From a checkpoint of a small transformer trained on Wikipedia.
Size: 3 heads of 128, vocabulary 2048, 21M parameters.
Architecture: learned and rotary positions, tied embeddings.
Training: a variant of Muon for these matrices, 900M tokens.
MLP neurons of a small language model. Each row is named by its layer, matrix (up: input weights) and neuron, and shows model dimensions 128-255. Each number is 500 + 40 x the weight over its row's rms, rounded and kept within 0 to 999. Numbers have three digits each.
A block is one neuron, or neurons of one layer that tend to fire together. After each block is what it responds to, as a language model described it from the Wikipedia text at the highest values.

L6.up505:493460445514521484585476554542472488454491524466457408515452563448490548468522527437451537530472512515558457535533507455484527437495488482506408526484460538449472513469463505555484579547480476528558474413493548540547481463454516561462519568481492554481544470520497499550495376503467482502478494509524506477519435553527536510446436522514533531507502522513571491563502459486532521460497
L6.up952:449530478441490567524548497493533512585526511414497474501505559490440540449490443552451444507471530502480523539509491493428510470482481482473444491523475473543444521515569514455525451536496553528500525500469464496520481523510527532505535510473488436510499483528488510543504470519550483442520424574515506493444471525528449502527515496486546482517486490491456563495531409513463504561475
L6.up1096:520546569425485583513517602514540492557469448529550560557505568500505556457488479486527505547497436488509534532580431434492457491516508504468505571527407519464460552462478524466470579436501541500507512515466528497469485539490506538521459519470493542478545521550531490563504515537561541588463497503554563494473473499486476521511514456436501482485495477466464531509515508469550434478464
L6.up1108:542487505443462566454515595564540468552501468449523536448490497476457558466479495483498542527530492506512496429474488466476460527511461484532508526532460515591477596499459474585561496429555486490555463536447452445539568509443504476478535533507485494477550506495457493484545477495476536490463499510463443509472531557499537512469324482515531446517469567593430512464589451502447483457488
Word-completing noun suffixes

L2.up91:482535474587480503547514536509458499504520543494452523557502497538505481483447523494519491538544485445484492472442501541472549480471506499483442518498506485501525422475563573484476480495460477452483498508450523447495479552483502565460529564607458477496474482513479503388461458472455572541483450569495421533560532483544549541582484481496515478484555557511487478462408496529525468510495
L2.up176:486448449489529531448435485496436521513542487464481459508443506448460507523535541543510514413539512513474549491500502487455526492518510537478499553493467518501510472476512477533505480571485531505475509495459488453457447502479532460493499482526470482525497532443406439485469473518555545413466472505602580465413515473441537526529471532489502508461549580432497489508574525439432518519598
L2.up179:552521501506541496507512502446415490498558502519438484443546523503467485519479520466518493475536514530475459585492514451487465454566530546552537515435533548524509557500561521536493462495491519468506520482555400495514478511517591458501480525475528522546535426435506499514481510525503499509488516511527419416439434484459468574481542536512559497467492506572481529499547500419535571468468
L2.up321:488524505594495503519464528514526568518554462594510563480514528549524514482524522493492521502566479494519546478508472416534423474497423478498430511504520469505492442474482445495503499476455531579554469457554441493517529514409542486421494458486421515460500490499493538526516502444493534429430474440457515540473437432489488466562582513583514574503531528441457578521492504518458537513573
L2.up526:466422527550589504525462446476498502560561554492524446544503471498458493518506556529492484426436495570453464528520437455478550430451489464470588563483493478480486460492542536496494465469545475465549466504561468522538481436457483555451482519508487424502493494508542449470447531469451542585441437436463480582484551476523471573461483521517528567452522529530511508471486514468507525509534
L2.up830:454492455552497439500485520513481501466484529479526499480528477493573495450503543511444479473489555554491544563532449483505516495513571597518505475464522516503524568454506465496507525500530519510525578437487551562518478485494446460487519499469508425461515479496497561494486494502499504469475522518522496453597516483580499498518581475511470524412389545541497518454497516508435451472521
L2.up1091:482496496543474571501523546539510522489528532499466501466414532521486473412512584475514541399474537526475446603474527492424535455475526501533457490519447515521545446520462493516505496414462502519540477491501489474492440470436505528479503520543522472487517462453417541512437427464523477512474570495448416450432565523520461528496550566370500483550518561479535516463503478451472508496470
L2.up1352:526570513499499494529475491511494468535590518526507466508559511559469535550486534546517484493535489538516468454420539493461520553514538532451487491523535502549497483461472599513526502446543507400493539506476447481494471463552476492450510489492520488483466449438513514454471466514495565496525469455525531466546487503502470561515514504490523538548527459480478526520464431485472476542462
Word-completing suffix fragments

L6.up202:464468434565484496491464549498442478375447504522463475510500466504557532540505464480506540488447494449489527475492470472474550490412436485506504506470441523506579504468575531445588543528465551449473521456561469559501514479471468508501448534526547472519482461517555503476549541561467490489480510567506507555571481485472474497495528554557484552491505538461541447538454445566426457444489
L6.up874:457525498511534476493490469438475464441517502558462445462626475518551511513519494523502535476448524489480549460515492485512567500443429490509589510452523445542403544462516519482425521465435543532479510507512475555469552510458545452501502528544464495418482492530518534524500467509523503507461578517511513527524494510517497567520498512531515510521480383546617512492470478562489542463479
L6.up1303:522421469549537477509525464518559538568478474435453537586577529528455537610498476517504447509498511486547530498568558540522501473504520517526539505532485494458550547492468482566546512491452564505429458551533490418466578456449431502475521513511497554530503491480526548543532456548481468527447461498484431528524455484537481469453498495459461448440487448535425487458483539455473525421542
L6.up1529:527523446481513528447460486517504477471547458527509546501492533442526538537534515487541480440493505533506409498522498548512534484545436439527485505487457487493557461433514472499498476483457463500543503519459534498551497458473541528573508465547527483452516478520529455434510578536568518454468554464560487493515467494488548450554549497483546491463521543571602494435482466507449458409483
Clause-opening connectives

L8.up484:497447578511509521494487540476432527489543539595477500458518517464511576514528550475533530570550446564537490496506597541508482496587540486462468477485466483490489526476467492447516501454514470512441522460499546538463583499507469469494499491531554455480437530485541496581607526489579516483553502492463507536568563492505513520505535479514470465499561525467497488528451511457497517420504
L8.up644:501506468480573477479474522453479547580539546476453504432541532450539535490537428498451540473470454572496516489449547462430543459512432559484544496491506510540464533488531515480515453522440482474475508479443531578480491450485582506422535481513507477459471569440492530532550568487555519512508509542518428503428431442541535515506424465516547542477502539513483440521558448403535554484519
Compound-word continuation pieces

L8.up18:556498479492515505501543473483447470475455487451492483529476531566527559522467458496542498507502502449525426570548520459551449503484555481500510514454503463535537506502544436557446509544513578474470535502490461548477524562439458577397436553559516461516468527502511513441506471465519562501432432489532433474468543486470434508509429505500477478564493440510418486565451505465469470454492
L8.up1053:537523486514543521510500457507398521474504439459547508449503545488511537512443480517483475558498522520483504539530485498531496513433499472503476525483558483531559539478533501571463538568532525503532488561433455499503523520439484571366444494507525451488482549504528447546493522475461579454481400528474429545516506508495460508518466516572487502503500442538412499545440514505489483477447
Clause subject end

L8.up370:503485471445510444507485543461462505524575509521461509463473502466507601531536484477462465443492497581440555510491533430516499483563481538497480487455551495505446458534502552555508488508518575561473504446510473495501525450486505500470436428469495457483507466469514488496432537473485476560511501437495416530469473519483446512613511492469479462604482520492479529476560521507550543545502
L8.up461:568535518500461523421537577519506501516520534520519500520527553454495488521499447473505502482479508536533474502582454507515513486524498545515513503474455436478504448442514505490509472499460560495518504520508417493474502500421554508538495599497491484474470487478596461492561447478425491543438466433613516482430500487430565463437463514462516494399598459502490494449526483512484509484584
Past-tense verb endings

L6.up320:523525491522503483511555418551471524526509481496524610520410508524538496482509448503466481509532481529436487517494541534457499456427480439543508466498484516515500467511484508455535510449496445465520453453471508491498487533452507448552504441492429520497529577501576523551485515513466493480544523455507521481436476485530534496528523495492508508483392518514478421509477494535473443464570
L6.up327:540440452557490449500500467516480505493527500550576527554480522506480546447502474503483514423500476466514509489454588487475525433528456469506569493464455473508524500549512544549556472564468465473466459518554434493500494464510503465461532419488473612478527474548506516502460475510515491448570475445538497512459416516496517452535566529461590556516426557565554512536481478502457525439570
L6.up405:571407462563479468539516500494456540523442518514480505580470554459519543451410522505467542499484517486478520482451500452484535421505583491481452541445493530494504444464530596474491511501543519490538486476433489489426486472463460556494492503449457549401571505466486522481564499517450519470507532507501492503549450468530465499434499565533589497522500480531546479476437520502479541510485
L6.up1081:496459431542482485527564494463454516535493437464538534553521492511452449564561485522447546475453465493519500561525550522539485482473463500545536510516495452545462420555514503482604513477551471497452439518492508506428503548492479553565511454524493462443478516450522476471451441448452577555532543447499516552501436538471543475462497536439527520496530452559507522509472444518508510510505
Adjective-forming suffixes

L2.up144:513578465551444583536525509474415482460522551466512531490457527465503537511516564443476492573552514458565513469495504490474494488494520557535481532479568489499484550522515490510519511484479513425540581451448528513528523527436522576528509528486486480456508474491472528477375506541453566515520460458445457475465485531496439449472543538547535473442450466478535470555564479401528510512476
L2.up478:442492471442456505507458474545492603474543473613439476571451509447430532540542528530502536480473520550433587466548471513493539529464504503528522520550521374466454499574512499484565558546461509521487562548511546477495448558470516511487476497505537490582468505481519494523512451453494485465507531533531529512468547482517565466578547534552526542511434493431485517510465509508449559524460
L2.up529:540588470520491500524517535531534505466469581483486505493424478435503523518494460512513517475525470442518494509499495555485493479466477515554498492490549412378477511515483436530533495435530464434466445494456493507556455499520412488494535506448495488467462471515444461506543450508428551528499525469489513574492500433473490515541484506479463553478496458511418416500504465447544496554495
L2.up865:541493502467515491468500521518536487487545557481530503540475556474581513540521431456463513559516515564471488494464535525515492515496560503475456539480478395561499582545526525502568490505503470472524508520556526486487435543460470500426515523555526560490432488503468496471491417441430493470475494479423537501500516472523449569523462492523503475554499398482524510478550561444491534501434
L2.up927:491532474535482503499396519501476542486553522585455484470521541477487519483488481515502520443472552476498426476549487480581597527425507533578472467497489457514577515535478462487565480471537511542458449497547489459467452470445528439576555459538487492505478548496474458516550525467553514532527450440488498428459554450543486503532502534467457562447479430426495475567502467466495506564419
L2.up1012:507431525521486412488540467582516484541446515531430509491481465498553488469522483498482520478568484492512487446461508468420565488462481462418468431525554546514500484483571473502498571507520502450516559545402514463432413509451505470512515492541516560554476496457492425486456433492512498416578533469477450491514506441588495563549494531506486465493471474487547477529581534448515503498481
L2.up1161:524515500575509469518506503528565549521480478504475559548523463484432533544496500506499509535472461522517420511493575542521579489535579527483548596515524471488455559552455546552552489546500517523501454536483473489591489532443495498516502512523550445510495447490433448544499430526444543470477508491510501529472567439507505589507515535492490533420515468445446465556531463472526487538466
L2.up1515:428603520535478477494476526501508475430464547446504518516401439498495511486519519454484481483540496465521481430530502454540450471500492562496486478452508491500534500510410481519500454536494477550508504509556421505505502521447524545538479505488494495433470413520404504509426483538409575509474432461474522499573449472476496506478552543531473485514442489413556508502533469499560492565537
Mid-word fragments, taxonomy terms

L6.up213:473495493555472477518551482572511521528438510535532507465468479514519494546561565470489466508538424503485536518423527461476477378490521533510543519527493440476417490491495509453511425496548507538525477546489542559415536527459523509514516547530490533566583514528441497476479527442533457528491472547472549470487499508498528456489502510499526455471513484485514529503540486484448459508511
L6.up412:554474457462488510490466469428439452536459514557509571492540545488445498470527484491480565513542524522423510508450485529477456502560393531432542542577505462531528467510557452471495480533454545446523415571481537532536464433465471572480492512489503461533476475557417528486638490546548498508513514517513492449467476458508463506508509493482486466590509493519440488446601498498546547474510
L6.up896:509358492543476545523501504498473496499451486563509539469517473512461514434498479488464498453505476497485431462467510452507447530472519502516450523537483510606521406515468468494523574500421480551510535502548509552408480518497510457481540534597483545508502544510510477538566469513472589472513547581455547594479503460509564500457501526480508505480497490540462563546515506512535456553564
L6.up1366:480460534539491526558492479507564547542465492559474542551479438546515530462490485569501494448559481520480586500494556558450490574440428492443454482487490484476475527411504523537463543499454451507534512411573475543490459504489502429464409480498478569501547502524411537507507503428529464552498515547462506442441405484512527455557466510552579452439475502556453487524445521586506544557473
Compound-joining hyphens

L8.up102:441407548504553511536588529560494505457517512500466498462485497483476586582510500528471504525441553542495534460532477488533463519539440445552529527447532510509456430461509450459535528513498479476538492506533468487501493559450493496512502533521475456479442506504478466627443531498489549495484470497504430461522509415406474500439535553576465558471441571469481458382510427458504494482506
L8.up291:437511460508537553569515465474483449550442465516527576540565460549516443487502547499531491473494545484495527546471489515531449535444506454505507405549596496500512488408453458528480452565450434436486428581476528455550558485444525563514443505486545479458552564517521553485484498540532485476409540490510466531493499457468509532486539521540499459519423550525499496464522450538436480511498
Letter a / article a

L2.up14:509424462483504550531455527533548418474477504410564479487480502457492507538554510470532557455606541486471516533479409514516511476489537433514553530496554509500501477398485530515509454598571532511497487532435475479506434451508460524504551479550540502573508476470529506493480530488502500473478553470558560465446546532535501578570516463519594564486483522552533469513523466495541527443516
L2.up67:525520522409575500513506484400561536504478505517513537484510481436486509560498561453537494545562527502431517497555511461541534501538477481560487585456553565530500509494521445566530475502465476471474522486536481479472509480442493586449514517531593515521506550476472492543527433453551543444499523510576453470463418526455497518442430471608509436534471431606463549539503464380457493462486
L2.up547:510517521561438486508506494484496559509496528461449555474540513469512428523539473481530467496567564459495482486457444546438538431534478386469439485476548541572434406525561527552572540459467493494510505454510514517520536499518548506510494546523471414474541606540506497495486461516462492505476492456484491503463509512462504429514447485427510518455486500581380526473432573444514560466483
L2.up593:442409540447560499598494465487458413412497456492537498546535550521435535522541482514512448433439491503544544459466448522566495562481381471480494506518509472536567427469526462467500438498559508523429512498470466524507467538554485550509501508478491527489505510521512527489478455483520518531513528476570533554502520490573493451455540447537498486539459496548505520506514521560498459474440
L2.up654:483465509556574534485497479519519441547520453516537515414460575460511560461500511446477448453569524451531499402543450589502572491593510412510482485502519539514450441586479502497534574507502523472536521501504450527491495546505542499516428464533425503470514509483531533473464499441471449476520509499514485443488510502506538449482478504508539519515457525542515546494568466442461526463558
L2.up1097:561510439480495565447507444493444491511483518476525490586517531582527468467489510534521485462576448524523571552559522472464440440531549447518504523520534510396417553494421537545536541572536510500474533503527490487525468562498487494526537517532507484557550491521489475466434439458483516462422542479527505457424474558491472490535516493522539503517548541483412491489554458568460469453504
L2.up1178:439427573542509482534426485528556494486525491538481526513504460433442487495470563506510466484389601404460580510516522495538494504440508564474461511476494453493475483531478446438425503530529538464511534483470524587468427514489521493524469445495518542529593510522449518471565511521567522480472546508519467516461442488516592548497442532456544482528543540473534516522502494451465486479508
L2.up1180:513481525463432498522523501509504484540483574491435506486457450538528513442465430469480490476461419525468490473478541398504541481536536465481497475530480442499510462487499548475554483580542493402516508549381549468530525490492530508505462560513477541441540466504515473499526525520513563493516486493505531485556511448494536488563482498512488446567476553458587507478508568516418454495518
Known as naming

L8.up896:536535437575433580545428476425439448539552494563563466509489468490485504448587501465487473442615498478478472463500535515523517509528455521495538551507500484520500544488509510456540472491493539547496467542538518492554496543461400509435432563508454475448508501486529468504401511567479496523488467406527430519564519472542507505492521524472502491449530526430557457547397495475466454457547
L8.up928:522517478472476541566508554480448501505561463491514473517477531524508515522532467502480522458544521513515485520430508573480488501554516567552599499495467485488522488481507488477484540471444512463483505477521468534431509416416577466484504520446502432532479491534484458533489559491501374543478501524557482522502431478528527506559514477489496532497517473507507473465491485451541507528496
Mid-word stem fragments

L6.up69:472471479430538501513537460441477499565507522485559526515539548554526574516568502524463478499519437459429546570507409530431531538469469479431530544535424533522511431528458577470531508516513447533419513487466514449477463459497468516566551571505469515486492431554483541537470523473481519502525546497504505541507508525491506474539478524460484489489468505517487481421548467561539513476440
L6.up360:514559463554495516476509519487464514470519474533522459501417539454513468564514474497587517474488478517509483467458487536483501482558518441505513535507496454491457456552473466504511534449538481517556456487489521584468512484441496569534543583520489484486432534462450516563460512526439557547515484495589504485517490502500481455613491466507544464549495583477487512483466533559495545502543
L6.up885:508492474518486552555510531499462445448539556405504485493513505462562494531517541472502504458500453447494571552429530537492496521555501525497459483489519540482491544446457428468556437571550471543462480490424497542443512452472553534502535545521490551492555473508439492531414488508468539481540522380532543546504504510484520426500450481539450497495495516513496473546445520597474538552555
L6.up1268:524459611524492500540498523539464440433546510514479437473528520477533480494468504477498552379563527516461530525437461465457492492519476437502468561534483487496528487479520425504479530485553489474426451404517528468463460557540432558613477507491509494554508476545534493416558472396496554549533514477514429488488440489529503465524487497468560511528480573508538591497447572499493524503537
Past-tense verb suffixes

L2.up65:536450461426529520506546504558528443491562524532500523515457514460428488523505508491516490529481481519558540505501559505480571403443477455546458506491555482475526465465488543540502487502536491525478562446494528516499455461438516510513529444439474482529445491472475470508551507504479459510436487517540497550543537563466563515441589528520487470485435508502535510457499447467410436488453
L2.up544:507509508505559544496505495489519419447558446499530499478523568532461487478554488433468513503485535435556450501490500516503538463472522492534443499520492542462492458527515501457457491435452461477443532381470484470448565537444481460498454507513486533553562522497467474520472531517557451558488500525495492543551534401466510495471540508559421460466516478468453546580469503505555509500588
L2.up932:597526550522473511529487484565458492535499453512518461493551530488493475516608527453554600434600419486522537488479500547478523432540509511481491603503514464505530445534377485513445528455591495493501481462491492538534447497478515442553463563494493525495487560507501444510502544530460507493452509469494500524421521444518536541465529533477559433526544489532553452538566470503496479462486
L2.up1002:518475540527524551463490518520578530582494494508532527507568528495483492508477548482502486511518485542516492514490501550524477465539486452495539553485470441440458500494402471562519550495529465526485559565551505587525452579523584510461564510505487441533493484506465545528524481461421516564538465466523506473499619491525444469524494517440525427520532487467507485486479455451556485499506
L2.up1242:497513521541562516534569523461451486567434414490471493542519481506431512492489539481507514519463489482512578468466487508511454543483529432527461536508476535507542541567475506455558467541551490554496531517444506488473510563464509407444534468561447479566502469499503501502539537544477469528493479491529557533522514457410411516556439515581425486556552494524459436534497558511450478460520
L2.up1291:499460518480528551509423522535537483485525508468525546538476531489481442492558467468426529560579423495430503465479509446516525470491471447433480486460525487519548519492507469480530581518527551501524520513543515485514431461534541483478495402464458455527463543526486475522457563431489477421476482429438508545497568444538472526500574482448530542475504496455506547473576484581433490529565
L2.up1472:556482497562527432533500477544457499419500589508560529481461523443493525525539467543536501477542465496488561493483501532457518485481539532454555475515483554455564440490464451542533475440512498566479485522535460457550496541372445517477539512595447489453573498483469475493444481495527475566442479439484533492491502514520484488481437561424501484497523533456539578481449557439526515562596
L2.up1519:501436496574548517491537493575431546424484535496527496469514544552469560480454486533487507520541462526522456491497468461465531458439489577519488539514484487588516513412499455517550485523541518453538593465523454543423470571490480509546513507475512515527485507549453472471537458512531482551506442460480490481512508526511479488468527491433478550500476506431572587523525443549464472461539
Word-internal hyphens

L8.up481:502524541563535497620530555490544521446481517494545498479499544461494495480451431469521466450565485540512554571508483463544535538541495443492407539516462535497504529519530495490501636522482509492524487553483517525626482457581512513462459485616518503485464512404434505522455518551559534494512508561512474394546559449526522502553464467598462484516515489458515499515535498526457474538512
L8.up1256:562502507488550529491511506529436588516529468548502548539493451461503550551498500487547511555431584436471492468535494527478516490496493453412569480475541545551481467489548497499565541481478546472489518493501437451511495455538532462536552516530521497470481508476466546459530537486537432548504474510430504515434550470453506446535518474561479495525434539515538548555517491494511572506473
Spatial position words

L2.up13:565586535489491475587478568525536470534501552551501462491510515440559443564535452513485485473478505478560596522446479498469471539486515481597518570484434526521489516509551551476532459507518513523541556553486507529486515512485501564542512459545506475517533495456515555497518485493404458467537516500557544549502476467479433555450464513512512466474491538498518489483400483523492488475485
L2.up105:469531537560497500487495502506517530481562565530552520513536486498534458498538577494513480539546509518459460570461510539490440441453562486505481538537497548511506521502509503454571537487501529497448582498500504513477495603457493493463527509556501480572522508480510435463499417547488505479572513467569429585500424474483454497506532475527451494454509538504526540533536464530542443494545
L2.up513:499477485519455453522528510514488509513489577503524403419493425482556552491543502579504527579517526559492506488498520479468491496410516548507531521497528484551478513515465460493562439478420510524551522533491501484541449583479495553581525489497553506460561439549429490476482497548529454575515508482460509513437567402485518567542499486552455500521515493566543449588469563505486455466494
L2.up566:494520534485512489464541495480458506476517470481497477459451544502565449442553476618522479552438536507546535478535452442534492428500512453498582515513452573525537486524495457543568470568521546504539515546496503488479534413525487489471556440489505492536565524539394533470553497516556507496503574423462487510469506464451436467505377543445524485563489422503433492457465501493521551539516
L2.up624:527527503417493511526505562477410420515455553582504489566466460489495514427510514448479504536508485490513401510583470488457453392549441562475510545496523535507500494456556528479551401546470548528469477514545543460514514503454470519591447448514510555555474511544515524501483536493550465578503534455549459510477486505484536491450472454509481431538487490498471495555500477539522500571535
L2.up939:565411534516502471484539578504458474400505453497495443556497542527559536479568455540504560538522448566510470559538478467494535453526502513532461509511505536479441510504570487497511524463483463580472517493453588490480522540495483537516488511524515508477502516553508535553460447583508486531502494403470517508463521451535444512533502468490525413512513539505478428526548494531521445495470
L2.up1128:455483522526547501515498447457525495435510520452505535429502533510501448516521428465528512565475443502453473426510453434572483565516441568534489556540462538527527505543529497559500523508517570492531464497432500506509493550515507553482528466520567487559489533555451465546492457481572532528515557467467462524494483449461541505444439532455473576550493443520430548475442528473481501510494
L2.up1384:572426483531486498482499444457540456550557575468527495475572430504533532490530485461432499520470485468499490544564464511501491473482508463537536519467528555493518518451400496468545450538494509489510508494506534498526518487491464535487540456483503448530506544507481491529535482506500501514526548424570464525522534464454457479494512485544534534501490553547521478487491554503550475504540
Word-completing second piece

L2.up10:480541446463500458378494499463510513478545500545552481534494498509487493518517574540470514400464477481477474560568399493500487579519495460429472489572522381459472450513538538477489493550508471499524431502501483527517513459488509444478559434479491444525500527537465424459511410516480455480581498483489491535506479478461486616537575477428527486447511531446485532452451483502500462459487
L2.up70:543452540455495503512468537562497463490451491488470538566514498555540540460521494529493476476460500492505520557498501454501426481531566472466456493548461543515456549486481542500502471473493518497519501535541497471510545471506489422567522452532520546528621459455511509555412502503524520531545478488552444484462445536469509535451524550546502555411475451509480509496468485475452507554567
L2.up249:507536440438486497501506567525522487503592519522572564519517442540565477531557563529540490499556554399454426450482512545511440457531500615428421531480483517541502468471528534467549569542519447565464452504521528514574548455479518554564512503422519459550541520547580517435517473479565485512464559493436490475489553435446462478514453464448555469466414463492475454512503478453477523490497
L2.up519:509568460476514478484538528515491516498513498385484516537469499504531433440592546483579495496435515484519481512527562489415537486522484528425465450506517443506516516454517490510556483463518506454511489522492494406442468517531502510551534462556478567435453468506533523497450503413547528491565584541547485522507421480489425584523488503572600548494428453543555457469476547487501568550417
L2.up538:476487566466574469486418439523510469466478543434540551577491472424542584518556537506490538521534478403504526536496528530494513512534465488508508490465438529521464471526531484487428547511533473497481481540490461457553476499473506460566465496512553439522561475506488417456522432499487518591472545525455518502523428521494471523559511485404529475487536549540513474540545530571553510469545
L2.up582:466518485432488518516473549475499508571485532497480503505540529522542486513460485490425475529571507529538498503517511491549542544503436511489480502547520534518437529459432471469556554497505561500527434570466522507572468473587450583516497508492483457461555567486531524493491584474474560404528523437453525502477442461527439428484541526531470576524408467481451526476520518487442479490522
L2.up615:536551404453533507446482485497573541504534474523507496508429489503476505536591518520586536517507519531492535472509528575471484508548457518472439478601501532489468560511531463453558518477481566508438510604522495566508446461524568482542435491525522498457566477479465486530523496468493538508501530511422475518482438438567506581521480466486523429443503476558534475483464480459500479509391
L2.up1313:504519529541509566496465446501472487525509584470464397524494442477464560567540494548491475440465503513520626506502608509515480469465466443477530520489489528441501512483516455437531506544462496546536547534474514442540518488537555466517467484504452489544529537472522519502472558484417559424450519526507488529472556472461479473465489432525524513515510482462487483484541550497444471493475
Mid-word vowel-consonant pieces

L2.up88:460539552439534510481420524537517435499527507518496493504485485498465477500498539568505518523492425520505510601451487491486501429485458488488567373442448433472537450616424521520507489467482509534533494516445469468500536475548535529547481479555460485525530453539512454493501465499472507506487509466499510471483485500542490491540536533499491389466509513506430487438518493509525528567501
L2.up145:461429536495534487553485498467520485496504520402492499506534473478532471546538464440492511499491523508549568529491507548457516451479515527534561536497480495429461584505507485559560451508562433533532509436492484536594535546518505570459532530426390482507457533462489556535527516540529441521497474480486526489533502488399466451492516460505465505536497486428536474439514561513525490594521
L2.up265:490449488486463480590473504485460506503525548470395484522504491451575450547536554474523447483481500553541460559525466416508544457468484479498485426501568483509497559436483441523489534434557482512519517534528526449468480458526489512523576498437473445578515512548520445530517480559555465528554571499553519478435502446511421383534438466431495492506513518504502507507568421531492511518566
L2.up440:472505551535497525522490530516498462427536535532532455499499555477473473498453525447456496494483527494523501532510538530492512485499505510511505499516482483508440568500470506492498533467534528523487486562490567458472478531515443479579495509445470550497549435475505496423448532467505559512527475442564523474442496446513550539537451448475528557530576519448461495536561443616532489429564
L2.up585:498532558486504472496539534527505494460531464506516484501511536526537488431506478517439510492498443510541490520524500559442503538515454515446496564505528435458439514481460506444538464579527513512483489506437487437460519468514532545500564484553520539426527399575432470483508563543524414532475536494576500505448533547519512503548486537491512491542533495508419476408510491575432484486558
L2.up679:466470473521556438602455549501557518490476529491439512498493549501579471542460508483518503619471481462477559416530440527399507474473407466542514485484489502523483541494507429554461489406490435506508480512499503463440485431556458504474566455508479508427574497483474475498454530479513600569540512561558532509441537548512490473553466541406496581493478470499487530478498515489535504488460
L2.up872:442566471453473470504544490475508526490572536536504545501477465512515534498461459409544499563422539473534452475484483558524521515533470433471449485482602508461400527513525448540502508499463490480484515530509466561548522525489428484475484441423464499540487477520463546510467552474600482415472509480502493503520575447492502421520481459465454469463510493555447490542546523580490444432530
L2.up1364:483539512403545508545619499525535504446462477544534538508461544449514498468547517509523477432486494503532574523535559446510517485421474533573487551512527486483481588493477486509518450498500483455510458549453513452482466527468462503502516477489578540455532459467449429536449535478503513431506509457442515518445499499482441500519467501578526524459463544575517514476484555529458471468423
Mid-word subword fragments